{"num_attention_heads": 15, "head_dim": 64, "vocab_size": 8192, "norm_place": "pre", "norm_eps": 1e-06, "rope_theta": 17200.0, "qk_norm": false, "attn_scale": 0.125, "parallel_block": false, "init_std_up": 0.026, "decay_fraction": 0.826, "max_seq_len": 512, "train_tokens": 902600000}
MLP neurons of a small language model. Each row is named by its layer, matrix (gate and up: input weights; down: output weights) and neuron, and shows model dimensions 442-569. Each number is 200 + 30 x the weight over its row's rms, rounded and kept within 0 to 999. A neuron's up and down rows have the sign that makes its largest values positive.
A block is one neuron, or neurons of one layer that tend to fire together. Before each block is what it responds to, as a language model described it from the Wikipedia text at the highest values.

Description: Female first names
L7.gate220,230,191,237,205,196,158,185,215,198,267,215,150,243,218,136,158,213,195,239,213,179,191,209,213,197,251,166,182,213,187,179,237,194,215,257,147,228,235,204,176,247,220,228,213,202,161,198,214,168,130,240,219,194,193,229,209,206,183,171,192,220,225,249,212,266,212,224,182,219,200,201,165,217,181,226,203,189,214,193,202,269,160,212,202,232,194,159,230,201,141,223,200,172,170,171,205,211,215,195,229,219,199,186,225,249,141,171,205,171,188,208,212,235,236,198,180,164,224,203,237,208,240,221,210,225,243,191,157
L7.up220,230,192,223,178,152,149,198,244,219,215,217,239,171,205,209,185,222,140,176,193,153,140,264,170,232,184,235,112,178,198,214,204,283,205,200,196,178,197,233,225,164,205,175,229,170,157,183,211,182,213,235,223,219,202,162,182,226,184,152,249,142,224,186,191,189,168,146,224,192,203,169,229,149,175,231,177,206,242,182,203,240,197,216,166,173,212,216,197,201,164,213,192,159,210,144,220,270,196,197,201,229,205,164,198,193,157,199,159,194,169,229,260,194,203,211,161,200,189,176,200,224,249,205,175,228,175,188,177
L7.down220,213,201,233,130,195,186,125,184,183,175,211,219,224,176,186,197,166,197,169,172,195,201,200,188,188,189,182,244,168,172,216,167,177,215,204,190,156,174,209,199,217,234,189,195,194,231,204,138,191,139,150,264,202,200,232,185,242,195,176,172,258,243,218,238,205,200,223,164,254,181,204,167,195,207,167,203,232,222,168,231,200,213,219,180,218,210,182,213,166,170,237,225,269,249,194,230,241,204,143,244,177,165,218,216,189,243,198,183,183,214,178,217,221,241,187,209,174,188,188,230,185,193,205,197,185,217,246,210
L7.gate257,213,190,189,175,163,143,207,161,148,215,211,178,198,217,161,183,225,170,226,245,198,240,219,175,201,191,165,217,160,194,187,253,232,211,183,185,188,234,159,185,185,197,113,200,192,222,145,193,162,169,250,180,160,172,146,259,217,232,176,259,169,222,146,228,168,191,202,143,198,163,185,226,177,151,224,172,237,209,201,173,152,135,198,240,196,223,205,257,206,180,241,213,264,262,196,196,196,244,213,164,203,193,187,183,190,190,301,201,219,198,207,179,180,150,203,184,209,178,224,218,191,211,252,205,187,199,200,196
L7.up257,164,205,233,163,193,225,215,197,194,177,199,173,155,186,175,206,245,168,244,181,214,225,207,183,182,232,199,210,206,213,166,193,259,183,205,158,181,219,191,205,194,200,183,248,243,135,200,197,229,258,225,214,203,226,198,191,198,208,171,191,194,229,167,167,184,136,226,223,225,164,166,209,160,189,168,220,217,156,154,165,241,192,184,194,164,202,198,216,231,226,231,210,214,187,195,180,246,182,215,151,192,217,164,251,193,253,280,228,206,141,233,162,191,240,170,188,166,152,200,214,214,191,175,243,214,237,225,184
L7.down257,183,197,254,183,189,209,172,176,210,173,206,198,195,182,168,207,190,184,188,208,152,194,210,187,148,220,157,215,184,228,196,181,238,175,171,144,189,183,178,220,159,157,201,194,251,209,174,182,185,199,233,156,191,240,205,212,228,195,189,198,175,184,162,269,190,194,230,172,215,204,208,170,177,193,167,226,265,136,127,187,224,182,218,177,150,171,190,176,169,229,246,153,216,266,184,222,204,222,216,168,215,217,231,216,168,214,196,163,204,199,193,144,214,192,171,213,176,211,195,115,168,166,133,215,211,194,197,178
L7.gate304,184,198,226,163,125,160,174,160,148,273,198,197,182,185,229,175,220,159,222,164,200,175,244,236,192,240,186,222,159,147,157,199,266,190,206,186,150,203,218,171,143,192,229,208,195,178,207,223,137,242,212,172,161,153,205,204,200,194,182,195,194,240,194,182,213,191,203,217,172,229,186,144,199,179,169,212,202,234,177,237,250,184,217,234,195,180,176,252,226,179,190,208,253,233,250,235,208,208,201,177,218,231,189,244,237,204,223,160,202,187,150,218,224,207,222,240,212,222,188,136,207,213,246,192,162,262,194,157
L7.up304,238,213,225,190,243,217,191,215,246,183,178,133,257,166,185,253,211,257,177,199,189,256,179,227,191,233,168,211,183,212,188,209,234,209,215,220,199,237,202,163,193,222,169,210,231,238,140,167,192,113,171,163,176,160,218,191,203,214,212,223,189,219,157,215,187,206,202,184,191,205,161,189,226,156,186,175,233,209,172,250,169,136,240,199,195,153,204,194,231,173,168,163,202,196,174,186,219,187,244,151,176,215,204,207,165,234,205,173,173,169,135,204,222,164,119,173,188,197,221,221,159,193,217,181,165,207,178,166
L7.down304,172,209,165,171,221,183,205,185,177,215,244,175,212,189,221,211,178,190,175,231,232,211,168,187,186,192,153,137,172,194,209,212,174,204,182,234,239,197,142,192,174,256,169,195,251,214,141,237,250,203,211,212,248,197,244,215,177,189,183,197,198,241,190,203,165,171,217,192,225,240,165,184,236,187,192,209,229,213,200,176,191,193,218,199,213,179,171,225,229,258,259,180,198,234,199,225,163,195,207,208,265,228,228,214,191,190,163,223,213,188,219,196,199,154,157,250,183,200,226,200,207,206,236,159,177,211,243,205
L7.gate795,239,177,208,252,228,185,193,196,195,226,185,213,237,168,267,200,218,175,232,122,186,196,248,217,175,188,185,192,213,210,216,266,239,226,172,207,170,245,236,167,190,187,198,248,216,206,166,196,205,227,145,183,215,159,176,149,181,158,162,225,180,208,147,174,215,216,202,246,163,176,155,168,169,218,140,152,143,228,172,175,245,192,263,204,199,161,171,206,200,215,208,204,234,223,222,233,224,259,225,247,189,195,134,172,152,180,174,202,233,172,186,201,224,256,205,244,227,219,190,179,221,222,265,218,199,192,182,204
L7.up795,205,209,224,186,179,200,172,222,169,211,158,185,205,203,225,194,212,192,209,185,175,219,204,185,205,223,199,190,195,239,224,227,209,188,177,254,203,209,208,174,177,160,182,193,204,169,225,147,218,178,201,206,197,226,172,202,220,178,237,160,204,249,175,236,188,212,170,222,186,224,133,188,218,218,199,187,161,207,126,224,237,270,214,144,142,221,183,217,186,210,163,201,215,202,213,227,253,204,193,172,225,255,236,228,171,209,202,242,226,146,195,208,244,190,200,172,206,242,214,234,225,194,223,202,186,196,193,135
L7.down795,216,202,168,226,260,179,151,233,211,225,260,168,208,139,218,233,217,210,194,179,244,207,241,226,217,209,214,167,195,227,211,144,145,202,228,185,164,188,179,225,176,190,209,231,167,191,217,184,241,149,210,176,212,184,205,176,165,265,219,205,148,177,239,201,213,229,179,214,159,168,197,143,188,225,181,167,161,171,200,197,202,217,170,231,138,215,212,205,199,199,236,224,163,222,147,191,189,181,189,219,185,234,208,237,180,202,176,209,193,174,214,190,170,224,181,162,190,179,190,205,222,172,232,216,178,196,183,197

Description: Personal-name word pieces
L12.gate27,197,211,190,198,232,194,250,215,181,197,191,190,219,173,190,200,191,194,174,164,140,182,164,181,226,186,186,188,215,148,163,166,213,230,198,204,213,161,213,234,219,212,166,200,208,160,185,225,195,168,191,159,232,182,210,287,156,217,208,240,143,144,190,201,203,220,161,263,213,203,195,219,189,193,156,160,205,261,231,202,180,202,222,194,191,213,214,174,212,149,282,230,225,204,205,146,189,182,153,169,208,220,200,231,165,198,195,195,224,143,223,201,272,200,171,196,201,186,188,129,158,166,230,212,210,179,210,208
L12.up27,188,166,230,198,202,191,208,190,185,263,225,171,222,201,258,208,195,230,244,230,221,182,164,191,210,225,238,145,204,276,179,175,168,212,225,212,229,153,195,217,194,233,245,219,224,217,217,178,186,260,178,194,203,224,181,262,188,240,200,145,220,202,139,187,170,187,206,201,240,239,211,164,219,228,182,156,204,199,230,179,164,218,189,195,212,205,217,221,210,252,213,217,232,197,204,199,254,169,187,195,228,226,163,203,202,163,162,159,225,241,189,177,170,216,196,227,215,219,247,209,141,234,205,228,197,201,247,204
L12.down27,196,223,166,205,216,236,251,201,204,181,144,184,215,166,203,173,168,264,214,173,200,117,214,144,193,215,178,163,211,183,223,158,177,253,221,186,167,167,210,181,157,255,213,201,167,201,200,173,239,174,208,172,223,234,194,189,233,173,215,219,166,190,199,177,233,212,172,207,211,164,209,193,191,177,203,177,202,179,237,149,185,228,254,190,228,151,192,194,208,180,171,270,190,231,201,167,245,215,213,228,129,218,217,163,186,174,179,232,200,173,204,193,167,180,192,220,191,185,166,197,188,229,144,215,212,201,159,216
L12.gate205,197,173,191,183,180,254,179,192,152,204,193,187,215,173,162,179,209,203,188,207,255,217,228,190,155,232,207,174,171,187,190,203,211,151,182,190,181,178,222,201,241,233,179,190,161,237,236,270,199,184,231,199,214,243,130,217,201,159,220,169,134,232,216,219,242,193,224,164,235,200,217,126,189,117,169,197,223,206,204,194,222,184,170,175,134,186,181,190,173,193,194,221,212,179,216,227,164,212,184,162,209,211,220,214,174,233,237,210,159,208,191,235,153,226,171,206,200,132,261,157,134,237,226,209,189,168,201,241
L12.up205,171,172,186,244,193,157,205,227,186,183,193,205,167,190,197,226,222,205,165,210,170,208,177,208,163,220,239,185,219,196,214,225,198,189,180,173,155,219,234,203,173,197,203,273,174,210,222,189,218,207,179,175,211,182,168,205,250,184,222,174,159,258,249,223,165,244,189,212,216,257,204,216,263,174,124,207,162,120,173,162,180,182,226,230,182,179,254,236,237,210,181,244,223,209,155,193,196,220,190,126,156,182,194,270,158,176,158,205,243,189,198,217,219,217,150,202,217,192,230,176,117,172,214,255,218,211,239,178
L12.down205,260,260,253,184,207,187,220,215,185,188,212,174,215,159,210,170,188,207,212,164,234,194,143,163,200,261,218,167,152,195,202,204,159,188,181,202,240,159,226,184,141,179,165,107,198,222,200,149,226,156,190,211,244,218,195,188,252,183,123,173,253,211,260,208,204,212,186,203,178,182,200,166,252,192,237,233,221,186,243,204,196,180,246,208,194,206,215,210,195,179,255,212,131,194,182,171,159,236,230,236,189,161,199,214,204,197,198,233,180,223,182,237,217,207,206,190,150,160,206,159,215,177,230,188,225,188,187,240
L12.gate272,208,207,196,205,206,229,172,181,177,183,216,238,204,186,222,199,184,203,126,219,192,217,212,205,210,245,261,200,235,181,197,230,194,176,158,157,120,139,193,185,201,205,220,152,200,214,246,206,230,198,185,222,191,212,204,212,226,203,154,224,167,174,162,239,140,213,208,235,204,219,213,212,169,148,169,151,214,188,235,186,212,228,224,213,199,236,208,175,234,236,182,205,198,248,238,205,214,186,273,185,208,191,230,177,197,208,190,170,202,199,184,186,193,181,165,184,234,190,218,228,193,199,141,150,198,212,208,224
L12.up272,273,233,211,225,185,218,145,194,194,189,212,182,256,171,212,215,204,230,208,189,225,191,190,176,188,219,246,202,260,245,187,213,190,191,183,167,113,136,193,228,202,252,261,194,189,265,263,221,204,215,188,138,145,209,140,249,191,190,171,175,152,145,205,232,190,259,164,205,183,197,213,192,228,148,194,216,182,162,247,215,167,232,253,208,222,220,230,152,210,209,198,166,248,193,218,227,175,188,219,182,221,153,189,237,198,215,200,203,176,169,223,253,181,208,187,148,215,252,221,216,190,208,190,162,174,251,159,241
L12.down272,200,229,187,221,171,237,182,182,201,175,237,219,189,222,217,164,180,237,162,206,247,188,233,201,229,175,174,213,193,219,182,196,160,226,189,235,189,239,190,216,204,158,183,102,218,180,126,198,190,218,258,161,187,227,151,164,242,190,243,182,223,234,194,221,211,203,201,207,174,248,282,172,197,208,186,204,183,214,188,201,189,204,194,192,229,204,168,222,201,147,207,149,180,214,147,183,160,183,160,300,186,221,275,195,190,183,194,182,236,205,191,201,232,194,206,201,228,228,212,234,239,224,252,234,218,218,217,221
L12.gate523,159,171,188,224,193,185,136,208,217,209,224,233,236,172,168,193,205,176,155,232,189,227,269,220,183,205,172,123,202,174,181,189,248,159,211,193,225,213,169,195,182,269,192,240,222,220,173,224,189,211,259,187,164,234,251,227,172,222,195,179,148,181,253,181,236,210,216,176,213,173,224,189,196,203,171,187,193,162,227,240,229,233,150,229,161,198,194,207,208,206,165,210,232,232,152,218,192,176,197,193,256,189,201,233,196,173,232,152,216,196,199,163,144,241,160,177,221,210,206,244,171,195,162,156,235,261,204,210
L12.up523,223,186,181,222,206,178,195,207,221,179,195,163,234,189,239,172,197,216,222,189,166,178,193,190,124,184,234,229,260,148,210,212,227,192,232,226,215,179,232,170,174,238,186,236,182,189,232,208,206,204,199,219,176,163,194,199,161,226,183,247,217,205,209,197,236,157,203,212,271,164,160,130,228,206,185,195,254,160,185,212,173,169,149,224,163,172,195,179,207,240,201,213,224,209,215,158,183,206,167,214,178,203,221,187,187,185,192,200,164,255,203,267,266,200,187,190,235,126,225,169,174,214,220,191,249,202,129,203
L12.down523,187,229,181,265,169,210,194,208,205,198,249,197,180,199,253,183,170,215,182,221,164,206,147,242,218,126,184,163,196,252,176,160,178,235,247,204,235,228,203,228,203,205,187,236,256,168,194,173,233,193,234,184,248,202,257,178,118,197,192,168,157,195,208,183,188,214,178,170,208,218,164,195,184,226,200,208,228,188,216,162,210,203,192,231,268,163,236,173,190,217,175,194,172,204,179,214,184,210,251,224,167,195,219,142,135,185,156,145,206,214,191,185,226,170,138,197,183,200,221,244,208,179,237,240,130,213,182,221

Description: Leading digits of counts
L12.gate64,214,177,153,217,194,155,187,177,213,249,189,212,152,215,198,255,171,158,189,253,194,190,181,209,176,154,209,170,186,194,265,189,235,190,181,235,259,188,233,197,156,166,189,210,191,243,180,240,171,154,171,238,208,193,220,172,205,122,193,181,183,198,299,188,196,161,169,188,225,156,211,237,222,193,169,232,200,146,205,176,211,213,183,226,203,193,245,257,199,153,154,163,208,207,234,138,162,173,213,199,242,206,207,248,209,247,218,185,156,178,234,240,226,209,200,125,221,156,190,204,227,166,211,192,172,208,183,228
L12.up64,229,228,184,182,165,188,259,232,234,150,178,177,173,226,229,218,240,271,210,173,218,241,238,207,208,214,202,238,219,190,192,158,256,169,196,187,190,146,189,211,160,165,240,237,219,179,212,220,172,222,203,245,249,223,215,263,197,121,172,216,258,223,193,224,237,232,214,180,228,196,200,253,211,212,191,238,169,206,141,225,185,178,204,218,203,180,174,216,249,234,219,148,178,229,218,187,162,223,224,211,177,206,168,165,209,208,214,230,197,157,194,226,260,184,207,214,218,238,232,195,138,269,227,221,172,149,199,208
L12.down64,198,218,212,212,203,199,194,208,137,155,122,210,198,187,240,187,177,224,229,186,175,159,253,205,161,200,193,209,160,193,191,216,205,224,212,214,245,204,190,229,194,195,262,224,192,238,209,209,117,168,216,217,178,175,201,191,181,183,195,255,222,188,215,262,197,174,163,172,202,258,204,238,308,200,176,161,177,199,214,245,188,185,215,253,258,226,163,201,177,145,176,191,191,200,213,203,147,220,188,230,177,212,183,149,124,176,170,234,185,201,176,220,159,154,205,227,185,204,140,115,160,228,162,186,220,208,188,226
L12.gate128,233,180,232,245,230,195,198,209,230,215,223,246,215,241,175,223,160,174,144,197,257,203,219,259,171,121,183,180,139,197,225,262,212,216,171,172,207,248,196,211,185,170,180,209,192,167,187,215,206,199,222,214,167,267,235,174,199,191,193,220,216,181,201,242,203,265,178,194,212,159,163,228,231,193,226,211,186,199,205,183,223,264,131,171,243,174,192,210,176,235,190,219,218,210,190,176,168,177,191,215,181,189,211,179,159,247,232,178,171,194,198,225,233,236,208,174,191,186,228,198,180,187,206,180,171,211,189,186
L12.up128,190,196,237,205,215,213,178,180,181,117,256,200,215,240,218,234,209,213,208,186,203,227,161,248,235,211,216,229,252,213,199,194,205,231,204,196,198,215,255,198,229,218,247,177,220,232,204,164,216,190,238,194,278,214,190,190,162,222,220,207,190,213,217,203,219,235,203,237,209,181,173,232,196,156,212,171,236,203,208,215,244,177,193,209,192,214,189,216,197,180,209,134,199,185,160,239,210,178,229,218,227,174,222,225,222,196,235,190,204,253,221,131,151,216,255,252,134,199,193,204,184,216,232,211,185,178,219,188
L12.down128,219,263,236,226,179,181,183,196,231,191,229,205,188,193,226,123,199,210,244,174,203,216,229,183,200,216,229,188,208,201,182,197,130,212,220,157,234,194,173,213,188,216,208,183,196,169,209,197,236,212,196,211,167,190,186,167,195,142,173,242,199,191,189,298,195,249,171,227,187,239,175,230,208,184,182,186,219,264,261,226,159,179,194,221,193,199,234,183,161,170,205,202,237,180,171,197,174,196,203,209,207,178,189,159,206,186,206,226,140,190,228,173,226,155,174,194,124,230,190,168,187,205,187,208,246,153,174,196
L12.gate188,254,217,232,231,193,225,169,208,247,154,135,242,202,248,148,184,231,206,182,173,251,191,185,230,210,164,191,174,230,223,199,222,161,254,189,161,175,205,143,150,206,224,184,166,210,159,162,195,226,250,181,157,199,197,187,208,209,147,176,197,213,148,180,151,232,245,190,198,207,156,175,204,187,184,192,160,218,147,194,194,194,152,242,159,224,210,192,194,198,200,249,232,197,186,123,217,202,121,246,218,197,176,159,202,189,267,237,186,176,240,236,227,158,211,214,188,191,162,213,235,176,252,211,220,190,200,165,187
L12.up188,168,161,198,214,186,179,177,199,219,220,164,222,209,185,111,225,195,165,137,215,181,247,237,221,177,147,248,187,125,230,187,232,217,232,240,125,213,230,178,252,201,213,181,229,205,257,144,204,149,156,208,166,178,200,180,233,218,214,214,232,262,150,170,207,217,207,208,162,215,191,197,203,203,242,144,178,194,198,207,208,231,239,181,181,177,207,161,159,163,251,165,188,160,174,210,156,148,204,164,263,185,216,209,136,163,159,214,161,179,216,204,195,180,175,191,232,203,217,244,224,172,233,177,206,171,177,212,244
L12.down188,201,185,164,245,228,184,162,195,195,245,206,194,215,233,184,228,178,184,223,203,205,228,224,246,209,179,232,217,199,160,237,146,234,215,236,201,223,221,228,163,159,210,187,191,188,182,222,229,176,168,209,199,223,170,191,199,222,195,202,199,203,217,173,230,223,222,195,215,171,224,207,191,240,173,182,216,193,241,132,236,226,196,195,139,186,172,220,173,208,214,207,199,197,221,230,244,291,223,254,219,246,188,180,188,188,168,199,162,218,186,134,219,168,199,211,195,228,191,224,128,191,224,194,222,207,234,199,154
L12.gate748,219,169,185,189,262,114,206,201,261,191,167,168,214,229,225,206,172,227,170,202,246,222,239,258,191,156,184,196,184,210,201,208,195,244,230,248,161,168,195,189,209,144,216,167,172,196,165,188,175,174,179,208,159,274,166,194,180,186,175,199,217,168,168,156,213,216,170,208,167,177,209,264,189,196,159,222,214,250,151,183,171,171,254,182,218,163,269,221,183,261,177,177,225,193,243,170,177,233,203,176,232,201,188,194,152,228,199,224,173,160,190,239,191,244,214,243,219,230,116,180,209,232,184,170,189,200,260,253
L12.up748,262,238,191,216,165,150,225,199,174,229,206,192,185,170,192,250,183,189,184,192,249,241,242,245,148,200,208,211,170,198,190,204,161,237,207,174,172,203,171,220,211,188,257,159,195,190,195,215,116,275,137,187,212,190,226,206,172,168,218,214,235,153,211,200,246,204,210,222,221,193,211,227,184,188,219,182,196,218,184,168,241,177,183,178,225,174,158,216,243,222,226,253,238,185,236,235,195,167,196,184,172,193,178,168,200,214,228,206,176,169,244,190,157,196,152,191,198,239,173,177,182,190,163,173,239,158,266,154
L12.down748,183,215,241,168,168,202,128,232,202,162,218,206,181,208,204,211,238,174,199,151,157,201,172,171,205,160,161,212,188,204,233,228,198,231,208,194,255,212,200,208,203,189,180,153,199,239,176,236,301,180,260,182,197,191,237,199,188,195,193,230,218,214,190,208,184,200,246,141,160,201,214,215,271,197,169,204,210,187,184,189,140,203,206,205,176,194,201,144,202,246,167,244,212,241,165,177,200,247,197,243,237,206,250,203,142,208,173,168,259,228,175,218,214,191,199,167,197,224,222,162,188,221,241,173,192,219,157,209

Description: Indefinite article and numerals
L7.gate17,213,204,223,165,171,185,227,206,204,225,172,192,194,146,204,249,277,182,184,200,244,214,165,166,132,201,183,181,249,220,193,219,217,168,192,228,212,219,170,239,154,226,209,175,223,206,192,179,225,254,169,176,185,156,151,216,147,202,159,177,248,179,187,180,203,207,224,228,184,189,219,193,190,233,215,172,187,155,235,189,185,221,204,150,202,143,155,226,230,227,216,198,169,145,175,175,229,229,231,193,223,194,225,271,213,194,212,186,239,197,196,185,256,247,220,152,176,170,151,208,219,204,210,159,170,188,146,200
L7.up17,176,254,207,229,170,208,171,191,219,166,209,197,204,192,210,259,219,197,167,202,271,239,161,199,213,187,195,227,211,153,206,191,221,248,128,175,201,197,200,201,186,217,224,171,189,200,190,206,194,122,225,191,218,209,179,231,201,206,212,189,160,180,230,179,188,221,192,204,195,179,206,183,201,202,159,246,195,179,216,201,219,189,226,216,208,184,160,237,224,167,168,174,196,222,214,186,183,202,239,183,178,203,221,224,216,165,196,208,207,210,212,150,211,185,175,201,217,182,199,163,260,243,228,213,220,203,226,235
L7.down17,203,176,226,246,194,199,167,241,216,254,179,204,192,161,215,229,171,143,198,248,223,222,162,191,255,213,161,177,219,163,172,226,207,197,196,167,171,198,165,188,225,227,192,157,214,201,214,208,155,201,192,220,209,224,230,187,245,199,160,210,217,179,214,226,184,243,198,213,172,226,197,197,228,286,215,202,173,220,169,183,188,153,202,191,174,177,219,187,249,200,193,237,239,216,229,221,198,210,230,162,181,212,188,205,226,200,207,213,210,243,133,178,184,220,183,208,223,182,197,205,254,161,224,164,212,222,226,261
L7.gate160,201,214,188,227,196,170,214,220,236,259,198,248,170,261,200,226,170,250,255,171,216,222,187,170,213,199,220,204,209,152,217,180,211,213,210,166,215,180,239,178,186,163,210,131,200,250,290,243,217,235,236,191,218,200,214,243,188,177,187,207,202,222,197,190,180,208,184,202,219,191,205,151,218,241,235,160,197,122,166,201,205,228,164,177,194,187,166,240,168,169,181,180,209,177,197,207,182,191,157,184,155,244,199,224,266,189,161,175,184,165,198,161,182,230,224,195,214,221,215,166,229,187,177,157,138,238,248,189
L7.up160,151,254,206,196,175,185,210,170,220,166,273,183,274,188,242,157,216,199,186,146,199,232,173,216,215,212,186,196,220,177,230,183,266,184,110,190,209,238,198,155,188,180,257,225,207,220,226,192,187,235,177,193,264,205,214,161,235,176,257,185,182,280,196,218,202,188,232,212,189,186,198,181,245,135,174,211,194,201,163,219,194,207,180,248,227,199,200,188,234,147,182,190,224,137,159,200,222,153,165,159,177,205,208,176,199,223,150,198,255,195,214,156,195,204,255,173,253,182,199,157,164,204,229,240,196,211,208,214
L7.down160,194,234,153,173,170,197,181,198,200,205,157,161,190,160,223,167,182,193,153,173,226,212,179,235,179,213,186,163,201,275,187,208,168,224,227,214,201,240,197,248,188,283,187,219,204,196,281,196,248,235,161,180,206,209,198,193,189,223,233,199,196,194,184,209,214,174,187,216,211,184,206,226,211,160,200,221,202,198,249,219,242,216,244,171,193,223,207,216,168,170,212,199,210,227,239,226,177,174,197,198,235,191,183,149,181,196,206,195,187,192,198,217,180,138,232,194,176,206,189,217,188,225,210,241,151,194,193,173
L7.gate364,201,181,219,196,176,189,259,221,163,225,211,192,223,210,179,228,223,166,142,240,171,268,162,214,157,164,205,197,237,204,209,236,249,216,132,237,170,228,178,216,258,175,231,197,149,217,223,215,223,188,188,188,224,220,165,191,249,230,230,211,184,188,174,244,258,185,152,201,160,162,236,193,232,216,173,186,194,178,176,216,200,228,162,183,224,196,158,171,177,224,190,223,150,220,228,215,185,205,185,172,195,194,236,177,223,268,226,251,140,233,212,187,187,201,167,143,189,238,171,216,173,201,177,213,208,184,245,188
L7.up364,205,258,238,179,200,212,183,247,197,207,176,205,215,164,199,229,201,211,216,158,206,224,192,216,262,183,168,264,190,174,245,233,248,209,208,198,188,206,214,191,173,200,277,222,195,229,198,212,197,149,236,155,223,199,197,204,161,224,226,175,152,197,234,178,176,197,207,199,173,204,204,204,236,194,214,223,216,162,199,161,244,205,197,212,221,227,152,193,156,211,254,176,150,190,189,227,138,152,166,235,227,229,244,182,218,162,199,226,188,187,195,198,228,170,217,205,228,204,123,178,214,207,194,223,141,210,226,220
L7.down364,175,205,217,194,192,203,191,212,186,232,146,243,166,209,227,163,192,166,170,232,155,172,210,195,187,217,166,255,196,222,176,160,238,228,161,189,236,188,170,295,196,229,206,208,185,205,224,174,171,156,227,150,186,234,212,160,156,265,143,219,214,207,236,235,247,171,215,263,240,182,193,208,264,202,235,247,214,188,185,178,204,211,169,243,206,143,217,211,194,161,202,209,243,225,203,197,192,145,180,179,186,217,187,199,159,227,218,220,215,184,223,216,217,189,248,245,181,193,132,165,188,194,197,201,202,219,210,225
L7.gate575,198,228,232,195,222,188,205,180,227,219,177,208,186,204,185,208,215,186,192,184,221,218,110,201,200,242,181,245,202,220,236,191,148,196,238,214,163,202,222,214,189,185,176,154,178,221,214,212,179,200,163,154,189,214,198,205,251,235,212,163,247,205,161,245,195,227,258,246,161,264,199,221,169,187,170,226,205,140,166,200,218,246,146,209,176,182,170,154,174,239,214,204,215,184,207,180,218,179,249,196,146,172,219,180,265,185,156,224,227,137,198,194,218,176,178,212,193,190,201,216,158,221,170,167,198,197,200,181
L7.up575,206,202,173,203,160,240,184,215,203,254,176,193,207,254,202,203,232,240,210,266,212,147,175,185,202,213,228,195,169,247,139,249,166,200,197,212,204,242,197,184,155,177,194,204,211,142,226,230,205,173,222,206,175,221,172,274,176,169,178,158,180,199,161,194,237,208,152,183,193,185,189,304,232,160,257,193,183,209,189,180,198,218,203,216,204,212,233,225,171,189,193,192,205,229,225,208,189,206,197,223,222,249,212,198,200,218,184,252,214,157,167,208,176,188,258,156,222,222,234,133,182,205,207,219,172,197,245,249
L7.down575,189,199,200,197,155,164,202,153,223,186,232,153,209,212,221,184,164,148,173,220,227,212,179,219,258,197,186,178,184,170,163,186,182,192,144,234,244,203,230,205,247,200,210,202,206,150,243,187,181,191,208,206,232,206,204,210,222,239,206,174,230,213,198,165,164,209,224,199,186,180,212,198,219,197,198,198,249,247,165,214,156,215,194,223,176,210,201,225,157,183,168,228,168,199,198,181,178,203,213,181,222,233,202,212,220,176,172,168,194,241,241,174,209,194,199,162,154,196,202,194,188,190,245,263,182,210,244,196

Description: Digits in large numbers
L8.gate84,211,166,187,224,243,169,221,230,253,204,250,212,215,187,210,175,198,142,214,203,167,187,158,225,211,214,194,192,205,196,187,229,154,181,170,197,220,226,130,210,194,222,162,228,207,190,197,271,223,183,197,195,266,226,189,228,196,227,269,172,156,219,199,274,227,204,218,242,224,151,261,205,235,169,184,160,259,209,149,112,222,222,226,193,215,189,163,217,180,271,216,186,189,188,198,205,207,186,180,165,182,247,178,169,191,173,238,154,178,209,207,167,206,178,188,124,178,235,176,170,227,191,214,205,202,202,164,146
L8.up84,243,221,184,214,227,164,203,205,187,232,213,222,193,212,161,233,187,217,191,217,228,205,180,179,242,199,143,218,152,291,255,265,193,197,162,162,187,178,237,232,197,209,243,158,204,167,245,257,173,191,161,188,213,258,237,138,185,186,220,193,206,121,229,160,190,188,187,196,187,149,257,212,184,135,151,200,175,199,216,244,257,161,213,202,194,182,203,134,210,184,238,177,162,223,126,164,177,159,183,159,200,184,242,183,213,203,263,243,159,193,147,198,236,196,201,237,159,202,256,227,160,222,183,207,173,210,182,251
L8.down84,194,222,199,151,200,198,205,180,196,175,192,242,158,243,181,157,167,208,200,194,229,201,205,218,211,185,187,188,160,210,196,177,258,199,186,146,225,238,153,147,184,229,206,224,201,224,235,184,198,152,183,232,138,151,262,170,186,171,211,178,237,171,217,175,235,173,217,156,202,174,210,216,219,139,209,148,186,232,210,228,233,187,197,230,221,187,237,188,195,183,165,192,185,192,197,227,183,223,232,225,180,191,240,167,190,242,230,210,194,223,159,190,185,185,164,262,170,191,172,206,193,168,211,193,200,212,215,262

Description: French-style name endings
L8.gate654,198,203,214,204,178,237,181,173,206,237,214,245,212,194,160,226,204,192,181,146,189,196,177,190,252,172,208,191,222,236,218,189,222,133,208,241,203,224,187,227,233,156,183,198,251,194,216,166,193,206,182,194,117,188,165,215,238,182,164,189,229,188,171,182,257,214,165,177,228,243,211,209,212,226,247,191,198,150,187,121,165,155,207,187,212,222,195,185,175,173,198,224,200,219,196,231,265,208,243,221,254,236,216,189,179,179,187,163,154,227,292,187,220,227,205,155,118,218,209,243,188,205,195,215,236,248,215,200
L8.up654,166,179,229,219,196,235,178,236,220,191,163,198,177,197,203,221,167,211,203,176,209,202,232,197,218,224,261,205,190,236,183,245,177,183,220,214,144,192,209,145,182,189,156,290,230,229,200,201,207,196,206,182,133,135,209,219,225,184,234,251,233,234,224,193,151,188,210,207,219,147,219,180,160,190,240,160,191,207,224,178,218,169,246,281,189,248,206,154,193,191,185,201,181,230,203,237,195,191,243,198,208,204,247,168,153,202,213,220,175,150,275,140,246,258,188,204,161,202,199,181,113,230,147,165,180,183,286,142
L8.down654,184,226,207,195,183,225,150,219,170,158,158,210,204,186,211,214,238,227,199,219,217,169,216,197,240,234,197,211,190,210,186,204,251,225,175,187,196,216,256,221,201,199,174,235,237,185,180,168,211,152,156,170,206,146,150,159,194,259,249,220,215,222,192,286,172,194,192,186,182,170,179,205,241,151,231,200,210,192,217,223,195,150,201,175,220,229,213,180,237,250,177,213,157,237,181,204,237,197,237,253,224,203,203,162,199,206,202,181,168,197,211,198,245,172,157,156,238,196,162,210,171,250,235,184,220,198,286,169